MLP neurons of a small language model. Each row is named by its layer, matrix (up: input weights) and neuron, and shows model dimensions 0-63. Each number is 50 + 15 x the weight over its row's rms, rounded and kept within 0 to 99.
After each neuron's rows, "fires on" lists the tokens most often at its 100 highest values on Wikipedia text that the model never trained on. A number after a token or word is its count.

L7.up340:49 76 65 35 55 58 39 66 41 57 48 52 27 38 50 71 41 38 38 57 49 38 69 61 46 16 60 59 43 48 62 48 46 64 68 43 25 24 30 64 27 48 49 42 55 53 45 45 51 33 71 35 64 32 51 29 74 50 60 52 41 49 56 23
fires on: " and" 31, ", and" 11, "s," 10, " until" 6, ")," 5

L4.up1419:71 76 61 42 36 56 24 50 42 31 46 33 42 58 54 28 82 46 16 64 35 36 50 81 36 42 39 43 47 79 40 52 53 46 32 43 50 37 27 44 50 33 66 57 60 93 40 41 45 47 51 84 49 44 41 30 61 54 46 39 63 42 26 46
fires on: " " 23, " of" 14, " F" 8, " Court" 4, "ar" 4

L7.up867:59 52 14 70 79 49 45 40 41 44 77 55 43 57 63 48 00 41 35 45 69 55 70 65 45 45 71 49 37 54 53 43 26 39 59 34 61 59 48 64 75 46 57 65 52 62 63 46 44 45 41 45 77 40 36 54 77 44 53 24 48 37 49 52
fires on: "1" 19, "\n" 10, "2" 9, "ph" 6, "ood" 4, "–" 4

L7.up489:51 54 36 47 22 75 46 60 34 59 69 56 77 35 57 22 65 45 56 41 46 38 54 39 29 59 37 55 78 34 55 56 46 64 63 58 30 58 43 52 65 55 28 27 37 38 27 70 63 69 52 70 31 73 54 55 31 83 49 50 61 50 55 22
fires on: " w" 20, "e" 15, "p" 8, " pe" 6, "r" 6

L4.up708:48 24 67 63 42 01 61 57 28 58 58 58 40 67 51 34 39 51 50 42 30 54 45 39 46 55 75 44 58 16 47 19 67 50 51 22 59 55 35 35 68 34 46 35 56 35 10 42 52 74 32 61 57 58 42 29 55 45 27 32 62 51 43 50
fires on: " |" 29, " | " 26, "4" 4

L4.up414:33 11 54 37 28 47 48 38 51 56 44 48 52 66 67 47 56 60 24 39 60 45 62 69 71 47 58 60 73 63 76 45 48 58 62 26 49 28 22 44 38 52 59 45 46 47 54 57 16 32 65 50 17 51 64 48 62 42 28 45 76 57 57 59
fires on: " rem" 20, "em" 13, " exp" 10, " pl" 8

L4.up1713:46 21 53 49 38 10 39 62 53 62 41 11 44 26 48 78 33 49 41 55 57 39 50 62 47 91 37 39 68 40 36 59 46 61 53 55 37 48 39 48 40 32 49 26 41 50 53 63 32 55 52 41 62 26 10 72 58 74 45 33 57 53 48 60
fires on: "–" 15, "1" 15, " to " 12, "-" 11

L4.up368:39 53 34 65 45 76 20 16 46 55 54 67 45 58 39 48 49 61 71 61 62 56 45 51 62 45 45 33 73 53 44 49 60 44 66 34 48 69 41 44 52 68 28 45 68 36 11 54 42 35 78 43 49 28 56 46 27 45 78 63 11 64 83 59
fires on: " l" 55, "l" 17, "ull" 7

L4.up2039:48 47 40 51 38 54 52 36 27 44 50 30 21 67 58 27 48 65 59 58 66 73 62 38 70 35 60 63 46 48 41 50 75 55 81 41 59 64 49 62 37 81 70 50 56 31 57 65 21 44 81 52 54 74 56 45 46 21 44 30 67 42 38 50
fires on: " he" 23, " so" 21, " who" 11, " earl" 7, " He" 6, " th" 6

L7.up379:64 39 53 46 41 56 51 43 30 53 32 39 58 78 46 43 41 55 50 22 50 49 58 33 52 31 87 81 53 57 26 38 13 37 90 42 42 66 22 50 60 70 59 56 54 42 29 53 58 54 31 53 43 63 54 56 61 32 41 57 52 35 56 71
fires on: "i" 16, "od" 10, "og" 9, " b" 7, "p" 6, "ul" 5

L4.up236:60 61 30 66 73 49 30 53 49 44 35 58 57 47 68 73 52 37 32 39 48 42 51 44 47 38 45 38 83 53 25 39 71 57 45 29 54 53 55 57 51 48 65 17 48 68 34 36 54 72 49 45 28 63 67 80 16 53 44 47 35 92 55 35
fires on: " |" 28, " |  |" 19, " =" 16, "\n" 6, "(" 5, " (" 5

L4.up336:67 45 48 72 40 32 60 36 51 69 62 48 56 25 54 60 63 47 37 54 46 63 20 46 17 61 61 37 77 49 69 50 67 65 57 63 50 44 45 32 48 38 58 51 69 86 70 38 30 64 46 63 22 49 26 39 58 62 49 53 62 51 50 54
fires on: "en" 15, "ad" 14, " ren" 9, "y" 8, "om" 5, "ud" 5

L7.up2004:38 55 74 48 45 76 68 63 67 37 60 51 62 52 53 34 48 20 37 35 58 11 54 49 39 44 45 53 50 65 49 39 54 78 47 55 78 40 67 63 62 60 34 56 49 71 73 55 45 23 60 80 64 64 27 82 43 20 47 50 33 40 62 66
fires on: "s" 21, "al" 9, "S" 6, "am" 6, "-" 6, "um" 5

L4.up427:41 56 39 47 61 47 53 70 41 48 54 77 55 69 73 79 52 36 56 64 43 61 40 70 35 51 60 43 75 56 30 49 22 32 39 35 42 55 46 38 38 48 25 66 23 60 50 50 57 47 49 50 66 34 38 72 49 34 62 18 58 74 53 63
fires on: " qu" 15, " t" 15, " fl" 15, " reg" 12, "anc" 9

L4.up384:40 53 61 42 32 51 46 52 49 64 47 28 57 21 61 42 57 66 40 51 61 42 47 31 66 52 45 43 52 49 45 47 50 47 65 65 56 70 34 46 51 28 70 49 52 81 37 25 52 51 70 65 47 64 62 57 48 72 40 57 57 49 60 52
fires on: "ed" 20, "a (" 17, "er," 14, "s (" 6, "a," 5, "ored" 5

L7.up44:20 42 36 58 59 29 16 47 27 61 48 66 29 51 35 37 68 73 65 43 60 69 35 37 54 69 31 43 73 69 41 66 46 36 62 42 18 59 32 35 57 68 69 62 62 59 48 66 70 37 36 71 24 46 43 70 39 43 29 59 59 64 45 33
fires on: " l" 15, "ch" 13, " g" 12, " cl" 9, "j" 5, " j" 4

L7.up1195:54 78 10 72 59 52 53 32 36 36 65 37 41 44 61 77 48 65 51 34 45 60 40 39 51 41 66 38 75 39 67 56 56 65 29 61 48 71 57 63 64 45 44 55 63 49 39 34 24 42 43 56 27 21 62 51 48 57 62 47 68 44 60 51
fires on: "ud" 12, " ad" 12, "og" 10, "ub" 7, "ad" 7, "aid" 5

L7.up1580:75 52 55 43 57 68 48 49 56 53 50 30 50 48 27 52 53 81 55 37 39 43 72 66 51 54 77 26 55 38 59 57 29 34 71 46 38 30 36 63 39 43 56 60 66 40 41 42 36 27 47 19 10 19 49 35 66 28 65 25 46 65 46 52
fires on: "b" 29, "st" 16, "c" 10, "l" 7, "f" 7, " that" 7

L7.up1638:21 73 54 53 19 31 61 23 51 22 44 48 67 66 46 57 28 61 28 38 34 54 48 41 60 23 45 71 52 40 33 38 37 42 31 42 51 76 50 39 30 65 12 48 39 77 61 53 39 45 52 53 49 68 62 55 72 56 33 31 38 42 63 61
fires on: "or" 14, "t" 14, "ing" 13, "ar" 8, "ir" 4

L7.up601:55 37 20 55 36 61 38 73 62 68 42 50 78 32 55 54 27 33 49 58 36 46 54 28 30 62 51 43 60 28 66 27 60 32 36 74 68 45 39 44 45 44 60 68 74 32 65 55 21 47 85 80 70 56 36 56 27 47 70 60 45 68 39 39
fires on: ")," 19, "\"," 16, "s," 10, "ou" 6, "he" 5, "," 5

L4.up1399:44 55 70 43 48 44 24 60 58 45 75 64 66 40 45 47 21 40 50 38 57 53 38 36 78 49 37 55 68 53 56 68 26 76 56 44 41 15 62 54 67 61 39 61 35 61 55 56 32 51 32 53 41 60 39 53 47 32 34 49 33 69 87 67
fires on: "." 35, "S" 18, "-" 12, "A" 6, "-S" 5, "e" 4

L7.up50:42 63 63 67 33 58 43 45 37 53 59 69 32 58 46 57 49 33 60 49 61 76 50 37 49 29 67 48 55 49 65 48 55 26 64 46 24 49 59 64 33 33 49 54 60 31 30 64 31 31 44 46 35 36 43 37 40 56 70 55 52 67 53 60
fires on: "l" 20, "od" 8, "an" 8, "ists" 6, "os" 5, " l" 4

L7.up538:58 50 44 38 41 56 38 51 55 56 38 52 42 65 58 25 59 43 20 33 70 48 90 62 40 55 53 40 46 38 57 36 56 65 44 68 56 45 52 48 35 47 72 39 46 79 75 55 56 49 74 40 33 53 22 40 53 49 12 46 63 62 70 50
fires on: "em" 15, " Ec" 11, "1" 11, "'s" 7, " rem" 6

L4.up1817:64 47 52 47 51 76 40 48 50 53 63 88 40 43 26 44 58 42 40 52 53 50 74 73 25 32 15 52 47 64 52 42 38 38 65 31 56 51 60 37 58 29 43 53 54 49 64 37 34 54 39 39 53 65 46 34 50 32 43 58 30 46 68 69
fires on: "1" 72, "31" 4, "2" 4

L7.up432:56 69 59 52 75 60 57 63 54 34 27 53 60 48 50 66 53 47 71 24 34 33 46 59 64 64 46 30 41 56 58 49 60 48 27 49 49 40 59 53 72 59 65 62 52 42 58 33 29 47 23 53 24 28 29 34 22 41 49 42 45 58 30 44
fires on: " m" 50, "ap" 12, " am" 6, "m" 6, " Am" 6, " ab" 6

L7.up1163:68 51 38 57 29 74 71 67 36 55 75 52 60 53 53 38 51 48 56 24 57 18 58 34 53 62 43 46 76 37 62 68 28 45 49 59 56 69 36 54 30 47 56 57 54 40 57 25 76 74 31 61 73 57 66 12 25 41 39 28 45 82 32 68
fires on: "ent" 25, " that" 10, " surr" 10, " same" 10, "it" 8

L4.up187:49 56 78 56 48 07 51 43 01 67 51 60 55 38 83 33 52 65 55 60 49 22 46 21 48 61 52 28 75 47 45 34 44 67 58 49 43 66 44 49 63 63 74 36 61 31 34 48 60 76 53 47 57 32 05 46 46 54 54 69 40 59 28 32
fires on: "ers" 25, " They" 21, " they" 13, "s" 9, "ors" 5

L7.up1497:26 68 38 56 28 69 39 39 28 27 32 55 37 51 39 46 47 89 48 42 37 52 48 72 60 74 48 32 64 56 51 51 66 39 74 57 56 51 61 40 58 67 48 61 41 21 45 47 52 44 82 41 54 18 28 23 47 43 46 46 43 47 51 48
fires on: " d" 14, "st" 10, " l" 9, " St" 9, " f" 8, "w" 7

L7.up2007:52 65 52 48 26 51 47 70 70 34 53 57 67 43 51 43 63 54 40 56 67 44 54 47 34 30 48 54 62 55 56 24 42 41 34 33 79 46 48 63 72 20 58 49 44 35 60 58 42 76 52 58 28 67 12 48 82 06 33 58 53 54 49 67
fires on: " ==" 19, "==" 14, " ===" 11, "===" 10, "est" 6, "2" 4

L7.up803:28 84 39 64 51 53 40 61 54 56 58 45 43 77 45 58 61 70 36 71 52 79 58 73 58 38 64 46 36 54 47 49 59 41 19 44 42 44 49 65 27 41 64 34 65 73 81 31 39 47 39 34 44 58 53 51 42 69 76 52 38 34 39 61
fires on: "/" 14, "ing" 14, "s" 11, "ed" 9, "g" 8

L7.up1872:60 75 88 40 39 53 63 70 25 49 59 48 46 78 31 84 59 59 49 39 47 64 49 56 77 23 58 41 86 47 42 29 55 26 39 79 39 60 34 68 50 40 31 53 38 42 49 51 38 30 76 73 37 69 60 60 32 48 62 61 46 54 55 52
fires on: "2" 31, ", " 25, " in the " 6

L4.up1439:50 48 47 46 71 40 30 53 37 56 63 50 41 42 46 23 33 66 52 57 46 57 46 38 53 67 25 47 25 30 47 37 29 23 49 47 58 19 65 54 34 69 63 63 40 52 63 49 69 32 31 43 41 70 10 54 62 40 40 49 57 66 58 33
fires on: "ond" 19, "ut" 16, "ric" 7, "it" 5, "'" 5

L4.up1565:83 51 38 57 64 42 58 45 43 78 50 54 67 57 51 42 51 59 56 61 47 51 54 25 23 45 58 30 63 36 40 43 45 36 61 50 59 43 51 35 36 59 37 47 29 40 29 47 69 58 36 58 61 67 30 70 79 19 66 24 30 66 73 45
fires on: ", but" 20, " that" 15, " but" 11, " never" 7, " not" 5

L7.up785:50 36 63 22 59 68 67 46 34 54 35 53 52 27 50 29 01 37 51 37 21 48 16 37 42 63 32 40 59 65 55 45 69 38 66 99 55 14 32 45 59 43 30 38 68 53 65 24 51 36 37 36 43 48 65 81 61 56 38 57 55 57 68 47
fires on: "|" 48, "-" 29, " " 20

L7.up156:43 29 66 36 35 69 42 34 50 52 44 51 60 51 51 50 49 47 44 40 17 29 31 36 42 44 53 51 59 57 74 48 52 43 48 74 39 23 37 51 66 35 35 58 47 53 49 68 52 55 38 41 33 66 55 41 67 56 42 45 53 56 42 48
fires on: " |" 81, ":" 10, " of" 4

L7.up325:38 37 48 58 45 59 35 59 36 39 42 55 02 00 59 40 32 53 41 37 50 34 63 80 45 70 33 46 93 57 47 46 55 33 82 62 31 46 44 23 33 45 71 47 60 28 48 60 61 52 44 45 57 46 51 21 38 54 48 25 73 42 50 45
fires on: " B" 19, "b" 15, "B" 9, " ab" 7, ": B" 7, " | B" 7

L4.up1765:37 37 80 44 43 37 47 61 55 19 68 52 54 34 63 35 46 52 52 46 42 63 49 66 45 51 48 52 54 67 53 35 48 35 04 32 59 51 38 63 55 47 62 49 53 70 52 52 29 58 63 56 60 63 44 08 59 44 40 43 07 59 28 42
fires on: "2" 63, "1" 22

L7.up973:34 43 69 39 41 60 61 38 44 36 50 40 64 33 68 35 31 68 40 41 76 36 54 39 58 44 57 41 38 52 30 62 61 34 42 33 60 61 56 47 41 63 54 30 41 36 49 53 48 73 52 57 33 62 00 74 40 35 46 34 52 58 52 34
fires on: "==" 29, "===" 29, " ===" 9, " ==" 7

L4.up706:54 36 53 65 46 24 60 48 64 63 49 26 32 39 52 62 45 37 44 32 52 47 34 60 75 52 44 26 80 51 44 56 40 59 37 41 56 39 09 63 58 28 67 40 61 37 34 29 38 54 73 81 70 58 51 80 40 34 68 23 35 53 68 30
fires on: " to " 21, "-" 20, " and " 19, ", " 12, " in " 7

L4.up849:66 46 57 47 62 80 18 78 41 50 52 86 46 41 27 60 38 49 40 38 35 68 55 26 28 74 43 44 57 63 42 49 67 50 52 63 43 41 72 56 80 45 65 66 73 62 35 41 50 43 57 61 33 70 55 46 54 35 55 46 33 49 49 73
fires on: "\n\n" 37, " or" 17, "." 13, "1" 10, "2" 7

L4.up1805:43 58 76 67 67 69 41 59 42 49 79 54 23 36 46 40 65 26 46 60 64 30 62 48 99 55 29 57 45 55 46 34 63 49 62 45 55 51 38 66 60 65 45 47 63 21 36 40 15 46 36 63 71 23 57 42 57 22 61 49 36 41 47 62
fires on: " S" 34, " what" 13, " in which" 8, " s" 8, " where" 7

L4.up1662:45 72 45 45 46 41 42 54 48 35 23 41 54 27 63 65 23 50 13 00 57 59 54 99 60 40 32 42 68 40 55 40 66 32 44 39 48 64 34 70 39 45 46 45 58 51 63 60 27 59 79 29 29 29 61 64 47 48 49 41 42 51 57 61
fires on: "2" 22, "est" 10, "8" 8, " New York" 6, "3" 4

L7.up1850:30 35 53 60 35 59 57 55 49 30 24 48 34 21 19 46 33 68 20 60 54 20 45 47 52 52 53 45 86 59 34 50 70 55 69 42 52 38 35 34 43 52 42 35 42 26 27 75 65 46 65 47 73 70 32 61 41 44 59 56 49 36 62 48
fires on: " B" 58, "\n\n" 33

L7.up323:48 40 41 54 30 44 35 45 55 50 52 33 57 33 62 59 38 49 39 36 18 59 54 49 65 62 46 46 68 49 68 45 42 33 27 44 65 48 54 51 42 52 72 53 56 48 57 46 66 47 49 59 43 56 29 10 42 43 37 62 40 42 34 70
fires on: "1" 19, "im" 10, "as" 7, "ack" 6, "ain" 4, "irc" 4

L4.up1458:37 73 19 71 50 27 38 40 57 34 24 68 58 52 51 59 41 44 35 63 47 47 37 68 52 59 55 65 49 59 52 62 50 57 62 59 22 57 74 17 40 45 59 66 43 10 55 46 68 42 71 61 31 87 17 37 42 38 31 57 39 31 56 54
fires on: " m" 27, "w" 11, " M" 11, " K" 9, " k" 6

L7.up1903:46 09 62 31 45 77 48 86 60 50 59 48 11 64 64 65 65 28 62 44 35 54 78 53 63 39 30 94 46 45 51 31 70 45 64 56 51 56 31 46 56 22 70 58 58 54 58 46 36 82 49 79 38 65 70 67 46 57 39 44 55 41 64 37
fires on: "d" 24, "gh" 10, " made" 6, "g" 6, "t" 5

L7.up816:44 64 37 31 28 44 62 31 52 37 60 57 40 41 47 58 54 54 44 26 35 64 54 36 52 44 69 73 64 65 42 68 16 45 30 39 34 47 39 50 60 38 38 76 44 36 67 33 34 26 53 36 71 60 48 77 50 47 72 76 51 62 56 38
fires on: "8" 27, "6" 13, "85" 9, "5" 8, "0" 6, "it" 4

L4.up1371:65 54 34 56 35 52 51 59 46 33 38 49 48 40 56 46 16 40 32 65 36 66 34 44 26 36 17 52 51 68 57 52 71 48 44 42 58 70 68 56 48 55 79 68 35 46 50 55 41 69 60 82 44 86 47 55 33 25 30 75 23 48 51 78
fires on: " K" 33, " k" 21, "k" 12, ", K" 10, "K" 6

L7.up668:49 39 27 42 42 48 43 51 59 51 62 77 54 63 48 46 64 51 41 53 56 82 34 51 52 56 14 52 56 70 26 79 43 64 51 54 61 45 27 16 56 35 57 48 44 38 48 32 67 52 50 78 43 58 18 59 45 35 35 57 53 37 69 55
fires on: " t" 31, " g" 7, " requ" 6, " Br" 6, " l" 6

L4.up1090:48 45 47 48 51 65 30 33 48 57 32 51 39 23 68 54 57 74 54 46 61 59 44 68 33 48 58 67 42 51 69 53 44 53 39 88 57 46 83 61 63 62 60 50 29 65 46 48 45 56 54 72 55 37 50 47 00 48 45 54 35 59 45 26
fires on: ")" 22, "===" 18, " ===" 16, " and" 5, " gun" 4

L4.up1413:75 77 53 52 50 44 67 42 46 43 48 10 33 52 43 57 62 44 81 42 54 76 45 34 31 41 56 70 82 56 50 36 38 67 87 62 75 67 36 56 31 32 41 47 37 50 47 46 47 71 48 50 45 54 36 70 62 39 71 39 35 70 27 51
fires on: " not" 28, "ig" 21, " never" 8, " ident" 7, "o" 6, "is" 6

L4.up874:68 54 32 65 59 75 75 52 50 66 58 98 19 47 54 63 55 70 60 67 77 45 39 49 30 74 50 53 39 52 36 44 53 68 72 36 74 66 58 50 48 37 44 55 45 41 72 63 61 59 38 34 35 20 51 52 27 44 49 51 37 53 55 40
fires on: "all" 22, " fl" 19, " ch" 9, "ivil" 8, " high" 7, "oint" 7

L7.up80:41 42 60 65 67 78 40 70 50 39 73 34 26 52 31 37 55 45 57 54 17 45 23 60 31 57 45 64 46 54 31 49 51 35 70 46 12 47 38 45 44 41 50 38 28 65 62 32 42 67 48 66 58 63 59 52 58 33 38 37 44 47 60 45
fires on: "g" 20, " ev" 14, "d" 8, "t" 7, " Ne" 5

L4.up381:48 73 94 39 58 25 57 82 48 26 74 56 27 60 57 47 45 54 22 78 45 43 33 72 48 32 27 49 41 49 55 42 50 35 62 43 64 63 42 57 65 45 37 35 65 40 57 40 52 72 81 48 41 41 42 32 65 33 60 47 90 51 40 40
fires on: "N" 20, "A" 15, "I" 11, " y" 7, " air" 6

L4.up214:91 53 37 51 74 48 63 76 59 66 46 37 50 25 76 41 83 37 48 43 55 56 49 45 24 55 26 69 75 70 33 48 56 50 39 61 22 49 81 51 78 29 45 52 37 60 47 33 44 68 59 68 52 60 66 30 72 56 33 35 58 40 42 72
fires on: " |  |" 12, " to" 10, " o" 9, "che" 9, ", to" 7, "12" 6

L4.up593:81 25 48 45 57 40 60 60 41 69 51 75 44 42 60 31 36 62 64 43 45 56 40 54 44 53 73 58 45 37 46 32 57 47 39 40 33 31 64 46 40 60 52 59 96 37 28 43 62 59 22 88 31 66 55 51 48 52 56 62 54 86 67 39
fires on: " dis" 20, " ex" 11, " acc" 11, " | P" 8, " |" 7

L4.up1906:65 47 75 25 53 78 39 32 43 44 39 42 50 36 57 34 41 48 33 58 49 37 50 54 54 69 67 54 63 71 63 85 47 71 43 67 47 60 72 38 57 54 44 59 50 84 40 54 50 59 53 69 62 62 54 67 44 54 42 65 73 68 65 57
fires on: "==" 45, "===" 20, " ==" 11, " ===" 9, "s==" 4, "s===" 4

L4.up2036:83 52 54 34 79 58 61 57 50 68 39 35 49 22 34 64 39 41 62 41 28 55 55 40 49 68 54 47 37 66 77 52 57 70 46 43 56 18 41 58 46 30 45 61 44 36 27 29 25 36 63 14 70 51 49 56 60 30 87 40 42 41 29 49
fires on: ":" 14, "," 11, " and" 10, "ü" 6, "f" 6, ", and" 6

L4.up797:41 75 39 61 42 48 37 64 64 72 60 50 33 33 42 38 68 37 35 73 28 27 36 37 71 66 57 43 46 38 70 67 14 50 52 74 62 25 80 34 34 67 69 42 45 76 64 35 31 56 48 53 82 56 42 57 50 72 28 29 51 35 54 39
fires on: " to" 29, "h" 24, " to the" 10, "ed to" 4, " to s" 4

L7.up412:46 68 58 40 40 36 55 00 25 42 67 47 42 38 53 36 61 46 31 40 46 39 32 52 43 40 66 56 46 34 59 61 48 54 64 32 63 52 35 72 57 45 30 56 46 45 57 32 66 62 54 45 71 79 57 47 46 41 50 42 52 72 37 45
fires on: "0" 18, " | " 11, "7" 9, "it" 6, "at" 6, "8" 6

L4.up1905:50 45 67 51 53 45 45 56 53 43 71 38 46 61 57 41 23 40 36 60 38 52 42 53 55 66 51 41 41 63 46 62 47 41 50 50 54 40 55 40 67 17 67 57 51 55 46 44 55 49 46 76 50 61 37 62 84 23 40 14 31 53 35 69
fires on: "." 48, "?" 9, " |" 8, "0" 4

L4.up1978:46 25 44 21 49 45 38 33 18 73 42 64 45 34 25 49 52 47 34 41 15 43 35 52 66 44 65 48 49 72 37 28 38 51 58 71 25 57 43 42 68 37 70 78 40 32 40 55 41 67 60 48 25 56 65 69 49 44 53 65 50 62 34 58
fires on: " def" 12, "ed and" 11, "ated" 10, " comb" 9, " and" 8

L4.up457:43 60 44 48 50 37 48 45 56 60 39 70 50 59 31 49 55 60 58 50 63 33 37 63 70 83 59 35 57 50 41 41 59 27 30 54 60 67 26 33 34 55 76 61 45 27 43 47 64 42 96 67 47 85 36 39 25 45 41 74 49 36 77 41
fires on: ", " 17, " at " 11, " of " 10, ": " 8, "ing " 7, " with " 7

L4.up458:71 57 57 60 70 51 42 55 50 41 62 51 61 35 36 50 50 59 58 49 60 50 60 53 61 54 37 49 37 56 50 58 27 32 48 67 54 43 78 57 46 17 58 54 36 58 56 45 54 57 42 62 75 63 43 60 56 63 38 39 37 61 26 48
fires on: "1" 35, "0" 17, "2" 14, "." 7, "imin" 4

L7.up1243:29 45 46 69 67 57 16 59 31 39 28 61 68 45 70 62 51 49 46 30 60 49 49 34 61 26 37 48 64 55 44 30 73 00 37 46 32 60 58 39 27 49 49 33 46 67 34 54 34 63 67 41 75 42 70 64 59 74 40 24 48 58 59 70
fires on: "\n" 20, "or" 14, "ing" 8, " =" 7, " | G" 6

L7.up259:59 31 62 59 57 55 39 44 67 53 61 58 46 69 39 36 56 80 58 60 48 59 62 39 49 46 36 76 49 50 33 61 47 65 56 38 41 26 46 52 52 71 70 53 47 31 37 57 56 48 45 43 64 69 72 44 14 48 53 34 60 68 34 84
fires on: " He" 38, "r" 6, " he" 5, "j" 4

L7.up336:47 69 36 62 44 68 53 74 16 55 49 53 40 52 04 50 44 49 53 24 50 73 42 22 42 46 40 67 47 48 59 40 59 51 39 28 43 58 44 47 90 36 22 12 59 56 48 68 55 42 35 36 48 69 71 53 46 70 29 77 52 33 30 42
fires on: " c" 30, " w" 14, "r" 11, "h" 6, "ro" 4

L4.up1318:27 34 44 73 38 60 65 34 69 51 39 52 45 45 41 29 54 59 79 64 50 51 26 74 59 56 36 56 36 36 68 47 37 78 35 52 61 63 43 65 58 57 26 49 49 50 56 49 69 60 31 45 14 57 54 46 65 53 39 54 38 26 47 65
fires on: "ir" 13, " to" 13, "is" 12, "ion" 11, "et" 7

L7.up708:38 63 27 62 60 64 58 21 48 40 61 76 64 40 56 43 34 62 63 28 58 42 29 59 65 32 72 55 58 52 40 36 45 57 54 44 76 40 52 55 59 46 58 52 54 68 72 66 58 82 48 50 46 69 25 62 50 56 62 23 08 24 53 70
fires on: "et" 19, " re" 14, "ed" 11, "s" 6, " to" 6

L7.up761:50 44 39 31 58 37 36 64 38 44 45 55 48 64 79 41 51 25 39 51 38 53 73 63 52 38 84 55 47 41 39 06 31 33 52 43 52 56 55 57 65 43 52 48 63 15 40 37 35 67 55 57 58 59 42 62 63 32 50 64 64 35 48 26
fires on: "ul" 21, "o" 9, "g" 7, " p" 6, "og" 6, "ony" 5

L4.up2043:56 59 36 95 52 54 43 60 44 51 69 41 41 37 47 39 37 68 28 51 51 45 68 20 37 46 40 32 40 49 51 60 32 58 42 44 47 46 53 74 75 59 57 52 49 55 39 47 42 69 58 74 71 25 38 56 57 57 68 54 59 60 48 43
fires on: "3" 14, "0" 10, "1" 9, " | ." 8, "2" 6, " F" 6

L7.up721:67 42 05 59 54 31 47 74 24 64 34 59 42 35 44 18 57 38 49 23 43 53 43 71 54 75 35 42 41 63 51 29 24 40 48 30 41 47 50 62 55 56 60 65 50 38 49 61 72 37 65 31 41 34 68 74 47 32 39 66 62 63 49 47
fires on: " c" 39, "c" 13, "C" 12, " C" 12, " disc" 5

L4.up228:81 77 47 61 36 43 75 37 02 47 14 44 43 70 58 37 28 63 34 63 63 35 74 62 36 40 39 51 65 51 68 35 57 49 56 29 41 52 31 46 39 51 47 67 78 34 42 45 52 45 62 62 56 65 43 51 36 50 57 58 40 41 34 32
fires on: " people" 13, " students" 12, "ers" 9, " children" 9, " members" 7, " They" 7

L7.up1077:48 32 75 40 35 37 50 42 51 49 13 51 73 26 45 45 40 31 70 29 48 10 38 57 40 57 40 50 47 64 55 56 44 47 44 61 51 34 55 55 64 60 43 46 72 31 50 36 55 50 40 38 36 86 64 35 34 49 18 33 48 61 54 38
fires on: "|" 31, " of" 29, "-" 18, ":" 7

L4.up685:67 34 53 35 48 22 60 41 26 57 48 44 46 47 50 41 77 43 69 43 43 61 44 67 43 27 36 42 41 46 55 28 70 38 71 79 61 51 47 55 47 58 71 35 48 26 39 26 47 52 73 40 69 31 33 52 53 45 56 44 61 60 48 66
fires on: " was" 53, " (" 13, ", was" 6, " if" 6, " were" 5, " is" 4

L4.up488:44 25 53 48 65 29 76 56 60 74 22 36 33 41 46 37 40 48 33 29 49 43 56 50 60 57 68 61 50 63 70 36 44 54 59 68 61 37 43 25 59 32 77 67 52 62 34 62 73 63 66 34 50 49 41 70 81 56 62 64 60 70 44 28
fires on: "ly" 15, " d" 13, " as" 8, "p" 8, " in" 7, " at" 6

L4.up1752:44 45 52 44 54 37 64 76 60 53 69 75 25 52 44 25 18 50 40 38 63 50 25 76 82 57 44 62 45 60 74 48 39 38 34 30 49 63 25 47 91 63 57 62 58 58 70 42 71 37 71 63 33 36 68 71 41 46 53 16 46 51 31 63
fires on: " c" 27, " f" 12, " sc" 11, "ied" 6, " C" 5

L4.up555:24 19 58 45 68 57 52 29 88 69 44 73 34 35 39 60 41 53 41 41 54 58 45 40 50 56 58 68 98 48 60 55 55 45 31 63 55 46 42 32 69 29 56 65 71 80 45 52 28 39 45 45 78 35 34 52 66 40 46 69 36 68 58 51
fires on: " sl" 18, " r" 14, " Pl" 9, " pl" 8, " l" 5

L7.up618:14 35 47 61 58 56 42 75 52 41 56 65 62 54 31 58 36 73 39 49 62 49 77 76 53 34 58 68 45 56 45 52 36 34 38 45 50 46 33 57 45 32 33 60 46 51 61 65 33 39 67 38 34 24 36 26 68 48 28 74 33 68 60 44
fires on: "1" 19, "s" 13, " s" 9, " re" 9, " de" 8, " " 7

L4.up1911:44 64 28 68 69 45 59 33 65 28 70 18 75 51 66 44 60 41 39 50 64 36 47 48 43 50 50 47 73 12 61 47 64 50 50 44 49 47 28 44 39 54 54 36 59 53 61 23 44 44 60 85 74 39 35 42 20 65 39 34 62 78 31 31
fires on: " | " 51, "0" 17, " so" 5, " - " 5, "–" 4